Weights of a small GPT-style language model, trained from scratch on English Wikipedia.
Size: 10 layers, width 256, 2 heads of 128, MLP 1024 tanh GELU.
Architecture: learned positions, tied embeddings.
MLP neurons of a small language model. Each row is named by its layer, matrix (up: input weights) and neuron, and shows model dimensions 128-255. Each number is 128 + 24 x the weight over its row's rms, rounded and kept within 0 to 255. Numbers have three digits each.
A block is one neuron, or neurons of one layer that tend to fire together. After each block is what it responds to, as a language model described it from the Wikipedia text at the highest values.

L3.up757:161142131124088145131113146091135092134138117136123123155106149138139165097108118104111143122102172120127108120129144181126149096203138098149135166105104110105173084133125116122150101096113134100118140110123124127108108119110168117129142151125097093118120137186107113106165088076190140136103164153121127130125138126116140130079128111111169118107150106163120151168106105105111086125137
L3.up904:143111124085095111120117127172150149142152124145170076099163133141155113127046087144166132108147146110120109131115121149133141128137107091174132111138106129124170138137140111135149134179161134097120107144148124141147121146151176096122117160114109131116150106159103120105137157097143114145124125103156131164153084095094142128126121114133152108106130110128147109112166154097132149134146
Description: Word-completing subword pieces

L7.up93:093043124122157129119121153181142094097129193145141093150102073113138086144091126128121106151109106133116140127162132109160138136145132145147110156126122147126130114134130100115136140151103091142132098171113123113106113117129189170141105093131085154124117132111136160124162136155133145165079118139147164156104149116115156088129154140111144175122129128114146121139083113062105092138126
L7.up362:099138174127130110106116105121127129142148138160105123131099113134173147088107132149151128136136138120164174124116135126107114142129137126121085159129120151130097136126134103140165157110064141112122112121140151118104108113138131107158144081104136117116124133155153157111187179152139144131112129145149128088139106122142139115055140168170132169105153170103127113121137111129080131157134
L7.up421:094136115095138156134131120119121125128149119116130100156121142151098184084155101111157131137133107131131178121166163080154177135125102083133116096115149157158138133177117173102152121140132129125096151149101099089067109086129124111139123167089135143113132113131126102106151092141074073139120126116153101120163126136125104109114074138113127117128128133103106159165116114109062122134167
L7.up562:112102128118107118129098133122140111145166121123117116142128063142130146104115131130123155108160171079102109163174125143090121148103125097139117124118108144096125155115160142136156090113119099101186136170141097148136125137116093079126152155108114117109128098126129160144146114152093135162136094133155133121145137110094101138120142133130168171088089127120147116151139109110133125103132
L7.up901:128096132128141112120156082125171112143134165112116121099114134091145116111113128127114149131134136100128107134111129076156143150124110134143152112119104167122176150144176111127159100171109117120166131137097138149139131129117167121136163150112113068105129090150126156105104123133111128157143135091182135120165120115130159096146130092127113116086099135123153126158127107117114130158133
L7.up952:129099151135104119115131128142130123135116170146154119112112113125117119113111073113122102146161108132140118144125150080083127106170118081112156116126166123099155121118128194148091102121122138141136155163138119154101151148135085161120088124146151125125151146128156134107172135128109121106116151134136107134114142134124135127133145125094119156105150117094112119138141113150113132108080
L7.up981:117136094121138128136152140166116156122143131143171104135110115132114179117124109114137122138120145109142098134140167103127101119098105160131113111131143112135146142141130155130144143188124143192125152151117129122119078106130127134132096087173117128162146103169154146100134142110099118092114132103208118157108177117059129113115086134123129107116117136144106124140155089129109141155186
L7.up987:111120137115134172137137119113139124106124140142105154121119158110128151110157150127145111091130113146122101128115092118113118135132105161089127122142126146129103136153122126089055154132116078103118143165158156153166080091088145166110134108109092152108078128126097099127096117156131085154123118108160102125140127151097091146158119148093135098166141107092170081155131110129144098151131
Description: Mid-word continuation fragments

L7.up59:116101126141168165142139120089162158101113102153116131147125151098110131115129136149126077147151136106139172102101084146125107115119140145142144154092139098083151122142110118147118150101119166130163112118135162144165166113125161140126160149150155150150119154158068112130118097079122142098111118086131113144166166139106113133093155125137086144162167131087144125082092134110137089120132
L7.up253:118111107182133143155115091138146109119142091108137144143091130132104143067089117162130125112117159124168136123104139115123157123158129199175149125122141158111118126096123111119140122132110132111120113131175199103140133126130093113109159160177116109144134127117117144132113092142087119130133135140112109187138147089101159111096132139147167160189103104128183121111109133142138145148114
L7.up395:132131108145123114126082119123129114122132152132116152087136126126162146129124104140132139127156131154136084131095153144097144156146127135126145138162163158097126151100127135118102166118117130113130103090122138136140148120094111124095131145131148126144120144124156090142181070149117121141121065119116158148157156117150141140125170106093110152118131156090162110112122100131071124104105
L7.up495:132112105113171182145083143117130104129115077127094111128155100101157140105098124128132115121106158118110170116184129189131145127167145155118118135105149121133100102108134123138098155142142121116126128156172201133098156156128151103086117136142100127085108109166152095124133090086154118130153132111121100109136174085114136102172131116135121123136096157150133142139120128117143071113106
L7.up515:142102101140115145123171083120084130131152136101137127143162131128159103112095137123133109131136135155120156130134102097119120158082112126103121129102153157129135123175100123161139088156111125133149084135128149127122164107163148128155118096164073131146115160146117151131124101153074134153083141116151129112119165095093122126117106127129108095159155125102148112130082146128116128149128
L7.up620:133123128146143144146107104126122142101141105084111120136166142105111109136095113146095127121163155133131115126147131096148113148103136106141098176124152134132089097090140151141124155134121151162100099091182125121131133154126119092118145141128131160143127143169115114088125095114131140117148127135115144106142180116068093108120169133115142197147115132134130134096161136116121087118144
L7.up636:149141135152149124116108113134112155120097194051137093127170145131125106165154131098155126105106134152146088114113119150138129143093111151104125157100180110124118097109121084107129156129113157136143162070122140149111124086123092092110142106107123162144127116150141110114135154116155135133117090100135139124181132131080148120136165101173139108119157148131151125116154100160127099125085
L7.up1001:105106123116152147092117105099133139140098163129133149134131154101119140158118103137112158091096118126110118130103106127133126126109127145129166127157164130134138123106108145126185097140132161120135126109085194136127168106164102108150158144135162180152134134152130115136121128125094105138096107128142159116129140070136131133130105128107101106124104091106144098120119130127143090129127
Description: Introductory phrase end

L5.up9:129121212136110100146166173143150129104130141149143109160122122116106129111096151128119105125098143085080137141119130136124130155153119097133138126107182159151112130159161204121172140158112154128138121124146134153155127136115109115164081137131107104140112136129120122135104133149102124119124149124113140143130089093111058124146128145118088130130137119150110108163112092115142129123109
L5.up579:126092116128136163123119141124139127138137099129151114167115131167113132129140158123076080151089096094111095134132153126114172083094146158153134118096127163088128092143153169129100122142116079171141146159126121156065119113094111138094120129135128076119109123142117082148141115133119076145133118131099136125105103134084189129141092138125172152143093133154133134125132110133115147148136
L5.up673:089135099128108115197065157133149148100097129101123134132118113076127156146107138158128122131134093132117148136094111112105164168150123146122118107113131123153117158090128126169131105155143137125173140135131104088120118109152141094138129114122114114112139089091111086085136146140124096161077138138118135110136119105101077105121088120142128096133151117090150165102119131134164130143135
L5.up706:147158138081174102116121112118115144068137136119130167134118164118123130081111159143113104142117133124155130178127115117152193154133169129131133147107158100168145122077139114116140111130122132152180121133142129117111068093148136130142124139144122130136079113104134117115129137128114121147126148128145133134130121103109105115102108079141099143138136123148149151129130125101135075112108
Description: Word-initial d fragment

L7.up211:104134133155171113126134151122090147123146107145127141132087116120142134119146109120112122147088141109107128127163113134128131141125086099121098157105160140170117109135111120144085118120135112184141161173145136131151150097168095122131092147141139118177174095162161115081129112124166139137121121145134114127134127134092099106129088151125117098097146133153149119113164130135152136118122
L7.up283:101103141133138170132133115082132136116147121143136115123112160088132110159143150146146091105110109120148132140107142111166138129105110159141135103073147165094136117142135091135128153113097127145150124139147131111118130109106133133112114146126148086123094126130143122130141117105152124172104133084165126130113111112147090147160123099117115123149159154146126130116106146140142194157108
L7.up394:073118113133176151132117128108108180145123139105118096099087097137140090146122171105114117127113158132128113184147145138179186097110114086131162143115126138132131114196136080126128117090106116126137111142139126089152113125119127092155122161161151157167125131124092140149075119142135157136133103093152190115104085156081133178120134150145123115086135107133114131092079058137132137115112
L7.up472:135084174108112152164169132116139134116187141135115147128102122159063144119137157161094112117108104112115100104118131144106140141129099138123108162116115149112144158149108108167182145135122174148120082117111150127147141118123158115131159123133110174152140122122140170143144123118133132178144083135154129114127072139078108109117155116093114095158150130158153115061161108100179106125108
L7.up511:137117150170171164129141111091126174165125147128108134143084143144144114087125110126099141122124100150097135167151115117163183129164162111132153148135133132140104075151138092178120129168080110121135099140124149138092159083121149118093113118121134116107121144145120122168106136116102132156146106141136142094069099114108162155130120133128143136114098105132131071108110085146117092139101
L7.up718:144127171144132111134152151119143128194109118115145142113098138091190106126143146147135113104123163087114152155097134098153115114115121118145137126120098159184097140121088143160121150170143154117130146128121153097125125106121124115094120114166113146106117147126165146124143127132102119154113139117106121138131127136102124154107121152163105125111177118132143118125127087074125112143115
L7.up876:107101201122165129145127120113112139117144107110149122154179092132150144129121161105168139125120125139097091132131107132152146124094124115142126128152143163104165163130098129140125137137107137139173125103113163110138145142080161117107156120141119127112086156142149121128134111139131085133136106081147092153146080107110167135160152126141148153098126152165139114119118107121162113168100
L7.up880:074096119113175175146146125079131163133151123125161138127116131140132113120158144140174105157119126156126106125167104096136091121136129114136148143101151140119104143122122137106136138088130146134181065154136163113106141122108086102113156144101129152148133162137104114097136145141149128126123110125125130129135116121103081161143120126124122146106147091162129168138126084146078174111133
Description: Opening quote marks

L3.up44:166154135130175148126105141133125118143095144125122161120134153199115113151127130133096162165137129080180171181117105142114123121127167114149109123105188088098119145102141149119119163098102127143142153142127112123102146103101123121136124132122158107139156168180136111120106151171114120106145102077136162101083156069098160118162133137093117146130138121129118159127124126137150159123111
L3.up255:131110136153110137155137122119119124129114125113190140140151122133150143141109178122145121114147087104097100154130119121100129099121163134115154165118147110159158163101151142127116134134112097146129128130147177158121107143102155138130120141131146032141123155147170143141125134153099083144127110134152094133116127114104110113131059134130151151086079149148099116103108121113127135127111
Description: Space before numbers

L5.up309:112099110113132161131122164121148136114155111125115135160119155186137123137128129145110164133134137120138092110122119118144147128171143153153103157154087131117104128117136120175110153148153106133166151110147128111111119127151149127099115132124114091154132095103074119127150121070145143134101105080171102106163161154079168140121133132138157171140111162132150116097134161139144107135109
L5.up472:115118110135126143128131113140134141110112164117075145113107130148090124149216128152153149136155109121128076120120103119138124116128125109064095156133157086153087123101146113198138135140145169130147122156145158115153138128131143087133159144137130118164158126149142131107126143127133127112154128102179127121126115131071117149117119147155130155137129144121115102124126126099150097135120
L5.up969:123149080162182149118092085079148129121122091142103084149126165147131143114131164161157123116103115156112095112084141113100143109120111154111120131104133143113140120124108110145130171143131116118150160103186130146103137130127123092110146108178068130104102151151140097099118098124119157132122133147138121108125138131126158135145135138120161155107119129116150088117137135143126115146111
L5.up1004:127135109126117122126087126125121097165185110138073129145127159125116094143098141124159141143152112120113130208133120100140139143115158147161099129098118108163101165132109091140119129183136114136143134161127150141150172095125115134131103137135157153129136142118127126144124152092134147170104115096146101136090141146122096111100101133170161122137103168102118124106129143125094165095136
Description: Sentence-opening date phrase end

L5.up679:179129153175119118117141158131151081141120102111131127122106099112102123116149167144118134122154144088097115115152169149131160126141128105133118139108120103126196089135132175095148154146119156123146128113147111097177103114156160149098117127138103140139128162121155103133137112104113108132130155133175125080108179142119147091127123148119148106142142115089151079109079141102170146144141
L5.up681:127134145124120145079097107142163119147150111131140119160085100116121103116102141143137107132135136118111117143130135119133117150132108120099135169117114124103154142148110187140158121129127136157109103138085132148190080085172145073108091111109124144166100141121082107132109116157140136148101099133177121163109104144105119081163136141109147126135126100152137156117070123140144139116150
L5.up841:174132178128122098115088150118115137128111134144159116128125110135086134109101127114116099130156142188115151116145103120105141098122080101101142157096115116098151158166135121139174133089136134124130139143149112163136131101094140126095093109091170112138109167210141105145115097093144153158091097145130132101106133131096104073141114104096129131104159109096152154089115146170129162084134
L5.up994:132120145136167104138170092103129097151164177096138173117107142118140131098097096132146093123114135141137105118113161126160161130122098134111112140151134117109149129152114128165097147131137128146107106107106133131178107168143100156136115150142137131142162157159114096109148065111150096142144109131143144181094124135109118124147119118128096137100113119129140141151112173165165125124107
Description: Word-completing suffix pieces

L7.up117:104092117144134124133130187127111148114128157166141151119136134138132134160113153125131144125174145091123127158130123124157158170135118099144134117101136188147119129099116152162111126142088108106120118077175094105108146130151099143136089159105083170130126153094125119092126151143132137133092100134148110129142144132149143157137125158109070128135135129147098123124130132142158153151162
L7.up261:149131160103128175133139141118140109141159165094161150139122106101090136118089128158154142129136119165116068177162155132123090130140114110109104094121135132137131128135150156123129071142109129138108143178140126115128097118176134114121112156152130152148156135107135113129103144147072159125162144100146119101154190100129090146102127148119091105129127131126083128113112120119154098124118
L7.up305:105164114146116131130156090136111147156129094164107089132117088157155126128114170143099118121131101132115145106134152145156134118114099124129100139173121151125120091118129190128052127146118099109087105106134156128127119119125144145146110130118110130135126074140141132113098154140140133127167137130162089140111158115107103105116115159140108113130101131181129146136122105166151118114133
L7.up339:149130149101139141167119130132141150153113133152146161150120105087091146137121146123128143148070130094112100105160102152163119112132130116094077147140132116126115123161132128092100112122166154123094149123101137076194114145140075136126137119134134132148102096080081149149146115103108106158167112124148124125113112106179114132128116140118130099089089104158161135155134149133118075130116
L7.up411:118100090130127102167121154135132108099117128143093108145103150130093157128126108155109113135136093137110163188125147188121121139102127146098133120157101116107119103105130133116132123106104145118173159091086124110131131119123200117096110168127120137116090127137141102112122136119170117137124105086135100103119119145093129146122127131127122114108126182157104117099109130135116127083140
L7.up498:115095152144154144115144189155124141115079102102119130119155100151144138148140110136133131123117157158141127110117152120139172112079144128141153130160156156123096143124192142108156126093114166161147127111138134104120132134092108130177126160099144169123150122105121115121138149163090084107123138090102114081089138108127133144067132157128130113151071119124097125105171117094101084138117
L7.up635:150127137073116133100112143124131119146119098130135125137152117140106136132100192133092114156063115136121139137172153145140132100119146148104130111087152156119114142098109154116109145157123118144073116130104121108108174103184110120126132154124150153131125147115128101146124149142138147129113128099117126154093158144112147166129129129113100071088118153085145111153131125149146116185084
L7.up899:129131103103153108096129173087099110138099148098113105100127110144108130116083062097089115166118138156156165144152149124140150124139122105127129141127107162065092141139092098164114133103179125099102129165127143144126128094107156147113113107112118131142102141103157149140130110130099144132110091125085099150168158102118162158076154115139133096136082141093141176113166125154076087122141
Description: Word-initial fragment pieces

L3.up471:167182116127117151154098149167149112152131118089169144099109141155172139117140131122128121143125144146143095091104191076069090134155161137133093180134161142100103144084129144123129125114165170163163146125124123115123135104132147102121155099134125135145158140104132147120114087082113117115143104155138139084118142113122155138138105114111119173132148104116110121126124121122148153115095
L3.up609:145158106127128119097161117176127132165194111098100165106106129103135113126154096112116135140154129117141108100122168112102094138128130173101103119143169143133136090157129101161159101169156115108173124162135138088121126122162111132113153167116096116127137129087138134153119128177152120147172123102147143163130135102090114138130111065102141119095168144155117137135125113138140094109142
Description: Comma after "In [year]"

L3.up389:119120108146167088093100083099103131097109138169129149137134126105127134155125140119078148151099116079121114133104155131125131115147120114142122146142122124084144105152167097152138069087075139099136116132116113135181118142115124113138126140138113140082147130136156102124090095115129117121110124154147145077094114104117138138156131134116121116123127178118113165130108131115168136126136
L3.up557:130102164159118149106106139100104106144115127187106133103107119096104132128134111153134148165190081139178143129129098152090162120164165122113109136120147129089089148127109111099111124083105154130138127175113152105132127136114137098158106082124142147117108170136178130120140079112143117139134122157153159132168096122101132154111131151123156163121120163145160111118165104139076149118137
Description: Word-final suffix pieces

L7.up115:127115146125102086151143103159147157130139171111148096148140132183140137107090153095137139120171139105142153144131144131098170091106105142143123118153134147133129180118123124130119161064148135076140146137096118169120133133135126141155085126102124137174159129123144073140139127147137121125164121124119060143111074116132138091156144154158124118158172123125124215086150160133122122129091
L7.up353:091144107161159131094123136091136164113115137117117118138078157147121111116128122106170110124142171146173132128111123167127139151085115132096080105120142135134162082153097141166204166097136130159139102144116105121083140130134110080084139134155114131105153114124130140125143125149131168121132165150153117099121185120118121137096116121128118120098109126150165118134157125130124128169137
L7.up363:095128114103117081104122104172146106100116159109097158123124133154111134134177077159116136126122135169147118131105083123168168126128134152099124129139108126121119132140133108120141188103192107112154126165123096161145128129140109099132138177125131107075189153128106132119125144138122110109178170133135093094152102110177159109099112134148102119131171110151162133139127102093117140068161
L7.up440:135132161125110112136120116118096106148146160097148148129083146150117123184166068138137076108136077115151135145126155146127122134134141125096135141124118163117164119099126080125153177115136141144154106111108100136120105144139116127096173133129118079146139110112116163063144124155120160130114132167162170141130112162192132162082134090094120120139154130157115091135146165116148128101127
L7.up468:126144157087124096143131137142165106136121090108128129099149140143129135136102140122125091107186155099119097145103133165147139141148141085130133135214163096104120150124123120121114141128113106092144102115144149124161125166147105111131112134155149153163097131086096141149199155070133108117142127099157125129114141127135079103180114149154120153122154156126177105136153116092100111098120
L7.up485:145116142156114104143123088126093160131096142108079153170170132120108129134152108120156151113155121132107134123122134118146095097132163181158105131162128117087126124088072105155116157145132173134130112110148134118129133092127096116117094136112108114149158076124132163122086116123213203139098151125140123139096135159128128119169134103148127131086148158108136149117164122123146117125153
L7.up697:104138137073137120106162107140141133121103112128160161134163108165128165126118081126115087153154062169148109112149174133120150152124152139139105106094165127079084089106141129169138137127105139102103142089130152151109147150130082147120127115114118155110127125142144145161104127148121117158157113151162153141116115125187121152068131082117117137134115108133136169121102128096144165114203
L7.up923:089130122169113109088113106106195150145128145127109209130093134137098129106127175105121110096131143129137128152088158124118122152060092171130143090152118168135107076146113104117114167128071165145154145127084092115148118146173175154092105150166150113102157129132139095147152121124130122141104116130154126152121080134162116143148155116090119120113069141148115141082172128143116170114155
Description: Date component tokens

L5.up93:110126144139133174167140118138164135177133127131121123143129147166134119115089132132155130159123098104105125119161120118124127139109155122147130133154123163114149165151158085150183140113101123151168135186120147112100114117122173177162066119056144126127105086123136105124176123150145153111138117110119114149095133147128134083138131136102114085089122097122107119123155129138115129092117
L5.up211:111106127150151152131104139128133145151128133106132101138151164086098121190128160128130098142108167140116121139148121104125072134119130104130118088127120129118098131135107151118090131107131171109142216118162144102113134134126153134142077176054113105112141136122128145148114101120120157156114121130133110138122120153116125144092126127143133162129108117127093119122104100157192102092138
L5.up534:109094132147084177171137155129106115122112151105124147118109149156115164110179119134125137124114140188117078153131148152117115134148190153118135172116143117100127137123124105131093096124112100100145164133153158097144122133108120085157137109167106133118165144148121126126144106148124108126132128162107129106130144105139133130158107129118135160047164113128105131128133152103155112170116
L5.up919:132131135116142163119155094130154149116104168081151133124135146099119131098109090116140157168126129126146128133087141120137171102142142086144098173119085160117126126142124104128144129143103113140139135157127128108143113077126118152150115142120156123131115144132176074118169084118185115090129165134156105119138132091134129131104133141164138128115116077135164119096106124128141100161080
Description: Digits inside numbers

L7.up449:137140162126157105143152140115137132105110114157105114132147143127155144173122087147140143108137117151145138184120156100161142084113107121118128113102144121114119148146122121108119143149130123102092100153110143129166179116106122128131111113099119123143125119151154131110110109129164129134146094114112120166110143101113110133116122130088145143109107162141108141166145116124072143134133
L7.up507:109131162118093075126137131120146124142115144135134111120134116150119161096121126147140147166173140199101118140151136089124073113096129142129092119134124136119136118178139143153161120133124107085139159145152128126121104160108132156102131174153161137105137112137118195099156118079158117169141121161091126158118096087164170092111136134111136076129155141131151146149117150126125101092113
L7.up545:102161170145168101093145146098147126133119158146109139129149124101096106120103179152113134155147139134140148132144123159142131162122128093110100127128150134092124131130109160116145092121132105145134106155149109139146101102134099099136111149083122138146124099143143128091152116130125130155097142103108158139112136107085098144122104168125135107077102119173093103135128164094153070115107
L7.up585:140115101170146098113129112153135101113158126102120138099134112113074149137130151118110113144191111136108133146132156088160123146143130128153146078097114121109115140098098144106139120122132137142147102153123141126142148079110139118141127112098153154119130172136130106128173140112108137169120137134142109131114124142117167128116100143102102135118112124142079130134175152096103127125108
L7.up605:116182166103152081136144085136088110103135131166129102130117098162100124121113131099130115121153088168122135142114182100116161126116100131128112150173069108112089136105097118118134135175140110123118118129148141165134152103125140132108109077138144148119123127103169124091167109139136153186125124131099123135132128068108107119116113141125159122139153118163140119136078119113117113121090
L7.up740:101121135126135120124137096165121102099113143170094099162120128140141111146117134154134107128134093168108132113138147138147127118112093121140107119141118145150127148151095084143123173175098167163104122140126093133129100127093124102142089102093069110137153119119118088111128131126139103125093142107147110135101162110125133088116148198139129141085135175142117097146102153150140096115101
L7.up910:142116107155142110139066151089142092131152121125129124155098107127127145100128148128143123116149096129134172122155149113123122089156091121128170163138130142093105130122140132130107106169131151111139125120136120108131137116123110130118122171101156148118099155138140151157039132087141144124129084138170068148132134128122153096126115132134132160118162175123101194126125154129139124131112
L7.up924:109160119155177095125131129126102145117156110143114109113165102112155164142081079165126150141097139163133121140158122124130099098123109126089103062170126108137123119138189142121135110109120162117147130145148136143116067142095143128133142146089106074116104173177112147077108160136119162131114152103117103132132110092160079143098126165129123119137121166135129156175101164124139113113117
Description: Adjective-final word pieces

L5.up27:102129128106152099173119121161113132071141099070128132102179149105129173137140138123143143126111123143145121127116139078140114172107154127170138130146114119076150175096136143193158129146173134154141121103103081118119114156156148093139140135134150183110174108145150112112184126103149139123124163089129155108150110155116145123130146103118155125116140124139156176151154145121144147104085
L5.up288:122099141101118137119147105196144104116097099143151124113165146178105147119143123135076156125154121079111113146117155106122148124123099135080166152123139129100145123139145113145151113157126171104149155129184176161109128140171099104140144148153110140146161117181112113081161125151107127112125151115126107103097112133136143127132144124145109129152128113129093105123133174103095108140143
L5.up763:141142123128136105144120148162131124094127141123170103164165110153133143111149119159167156137144145127141099093104131125142146121116084156174098205155138151135145107140145163139152121156128106081136181119085098141098130164095125107118137155117149148125123106107121145106130149127135135128130094126101083125116118131136097099140110111127159158111145163118142103139103149095090108149115
L5.up961:157094113114152103134149096112155148148100150093162088120130151128116099130130108154186123086123142123114138104130106103129114131141114136093101126147156130068168148136116092125104123164114135088106177134144132138116113154104136108086090102091198166148100167117134116134152145109100145130101132134073116115128103155114125156136120098143140104096166115162124133129148128105140128112146
Description: Mid-word pieces, month names

L3.up646:089136153079105138155164108111138142119077124100158118116106117114147144107139150141113117084158106121085118139119134130120122070159125158135115176164143137130141121138160137154080141137128126081140123095112150125097153137180141117157097154106142077106119112160176066138139104157120130086112119156101154126089129124138160097124094108160129149123117127094141104110129147117169125113175
L3.up807:130147135084095123127132141134144091136117094136069107145185118136113108115134126133147135120163117134079114124107122143102174069190168194156121128132142137129147136118095131140148170095147136148128157119142107134150114180140133120153114105139139140126157146159161117102142117109105125093152123161093124147114128112160125138111126123109116144101174157119135100122151143089120106083188
Description: Month name endings

L3.up839:109125154134172141104105099146135125097114125094114133122086081144108145158110104141075113121097115125125162144117110128129084157125083132083130096103105122135126130122047158178115141153115161083126135137153111153176150147145151132095118143136107128078128123118112167091107137101089140121099152153131097160150155138115135166089161100114132094112156119135134154100110146129101113143144
L3.up863:111142138109116102100157130174163091117098087158130090120124136117123155131136126141177122110113188148151117134128137110149092110133157150135168112104130102126107104106099098114173152081101164167129122175127117113121081144119121145175124174124136150112156136121072114159128130139122131070138160099102157132133123133163100169108161131124126108145146162120180132083157092134080134143137
Description: Opening word-piece fragments

L5.up287:130135170137147101146140171166147191129173120133119161072122150133139140168102130086128114102089121160137126167116100114118143143125121074144114081120125127150121090097138130164147159099131119140115115156100132142110142113170139132138088104125173107135138143127110126137128131151119133201137140132100090135105149133149172100112103150156125124141100144155147165071128097133112126096152
L5.up947:121138112129152110118142112156153121105106137151172108150143125050144168134150105132084127167109113106165181118157104152124099138158127146141111115129129121113143164169134110123142110130089156111109122128161150124160142163096077128137081150159140100118132106144123113126097134162151147154116141191134134096146160136196124121143117131103123168133067133127142169133104099144085090131105
L5.up975:163151127092159128109133127123115143154140146104127105084129162095096136118107134157083108111085095139139138104133116133157148172144129100180171116127134123142097085173125119130129160140118117142121099105103151186113138145087122111117101134128134119144202107122127109125103110121098151150129096112123092074165108087151115125125136118145085101081123127112136135133157141108104168080151
L5.up1009:117109123103153087145105138177162128122134101102134143118126104120147144132147118116082103100106134095129108105119139153128113110082147141123102157087127151127104161133159147100113169140112165101113154111077105167112153105123107140134130132101102119133134123130155154118060099129113171178095113126105147158190107164141124123129098140144118111120157134188157086155128146141160145140145
Description: Openers before quoted terms

L5.up106:152135119124155144132090099135158184097111152123104121127131132142145146117121147122129120112164107095171127116139128115114121124132131197118125140151168132118113131170121109153159178100115160132132115113143122145078101130157115125136108134143144105146155099154106122111142072119110112103172178112120083126133088136100129143144133117113137121143187136117112154082146183111123123125108
L5.up393:121159135134159117123111168125114090173138103139135156073151096138154173152101091117087102099154144150123141128077143170164153141122150136152117140135150159120150116117120116143100122148153183116132155084138134133147106191102074123127138094128145109115153123119158132130148180117149105119118125120150120142109101176142122126069108136099100116128134129143144186144097149152092132135143
L5.up811:103102126160214143126128142121118100139186114067130165147126156079145131131121141134126080099147092128125103138129147096135142130127142099144142143130107148116124097136166144117130145121083111129177079140130107126143130103092137123081117115142073118153092123141157144067128121160106092165143133137130152118104110114112140170123128162173128143160169139172142129158143108110161127139087
L5.up822:126101090126129136122138116142109110101125108111131134123106109142154155117139100111133113122153111050149155153094135115092151084142117105144126143111161122118117117130093172128129165109091106116135158142122116144119064129113137110149127129130129085120122119166124142156111113166131148138169152146144130134167122128091137157112139124139079120133122152132182134190114111113186151129088
Description: Standalone space after "the"

L7.up17:142135177163175106128091126120092166177137102138136163150091108102127137135141143085191076109145089142096104116136182153159133138111136108144122105146124103121127114112119145115133173123091122113161143140166182137109180099133155151090105161127099148105106114106124111115107173139107146148086089140136185127125114102139147166117108147119130155088168125123068114122087116155135125098105
L7.up242:096120174129142115125099107139090150153117101149130098138093146127135120136157140104163077101109122085098138131102083174124113165131105153147139136153095143122114114165149171145091121123092134087184127116143146132109137147144170146100123156136141107072097102161145108113131114128116124111147125119104112122142099167138137162124119126097158099112097116113162120142155171149122114114126
L7.up301:116174119146125139106140156083132090148112137103146184144093152116115149102134118144165125156145081073074110108119127098170133137136148151123093117124108143063160160134114132158122111113116133158164123174084181132098139133091108102104114154158071096128136163134153119141126134099160077121159114126134140144143120155152120139094124149100117130113115148153108068118132120091098150110118
L7.up502:159112127104107144113136140143095129171155094150130078134144123110107118141186161091176096115152119092096108143103129134143103069118115100073129150150111108120121114118152136133121129077116143134141090140121150097087104161151117099099130113102127134152144137116127127094127082174152151142123120106123169114108149149106089142137117103124163145111126151097118092126123130132125123126112
L7.up777:081090127105129122133145114139100140089153089161129129104079115091156119131112099095157115116145160132084146142151151117134136133128080101138148164142108111132111155143178132127112137089111113118159138154143138111125151102140123151099115148152148101108096196144107132153146114157131138114136092108137121075096121106091161152165095084178090110107169114137130122150116138131127097110094
L7.up824:155201130122143109125090118108086096144117110125111106148136110122113146145137116139161158136113078118148109133128121135123123115112081168155110115146113136069131137164100147128136137148080120119131121144100131126137106148125109130106105110141126117070100101119191121152121154147173151150159093143121191127088177141121142196122137121167140108116145099095118125086072143138126151133151
L7.up865:185106093146164125138151098104113122171092087108125100106067135096111127125137136122143121118135147097155132124163145132122144168107116084131155104103074126127113191168146141120118132132129095136147151136143125097111148144148131130137123156178120110126139124149140117104161083107133116132144120162158123158109134142104166166132112160124122130175145096126109131124161132142111120110147
L7.up916:178129101149109160112133120126094134181131110146129087125168147133109106157200107132089142127163138095110165134101145109138139136134125118152106165069135137120122104101105121171130124129107131143128124075136146126124088158154108149133129118139165108083114127169163072142113163111161104082150112130146132131151159142099125114131111160093147088155096137108143127149135150146091093157150
Description: Detached space before word

L3.up560:164146168140107115129156150139121135143184117097140127107129102135119140118154147137111150132117146121149140142097131148135115120139103088175118104109119123047108132194133138121098149136164114169179093129092135124092099129169142146100189115109085172122154144087110137135164136100115126162107087120144106123119122111127119130125117147142152147164120136141099125172156089174089129147113
L3.up766:125155148120126111118122133137150123153140130126121179091093172101125110145128126136106093094106101155133114167135102153128129130115137086174156122065043084166142095128118158122095118113169141102132147120070109126110109174121145114124133140120109148137167157125144105098125088121137150164139120153140099082131127136090135121107132143115106188098123113181147148148133102158153176136126
Description: Closing quotes, parentheticals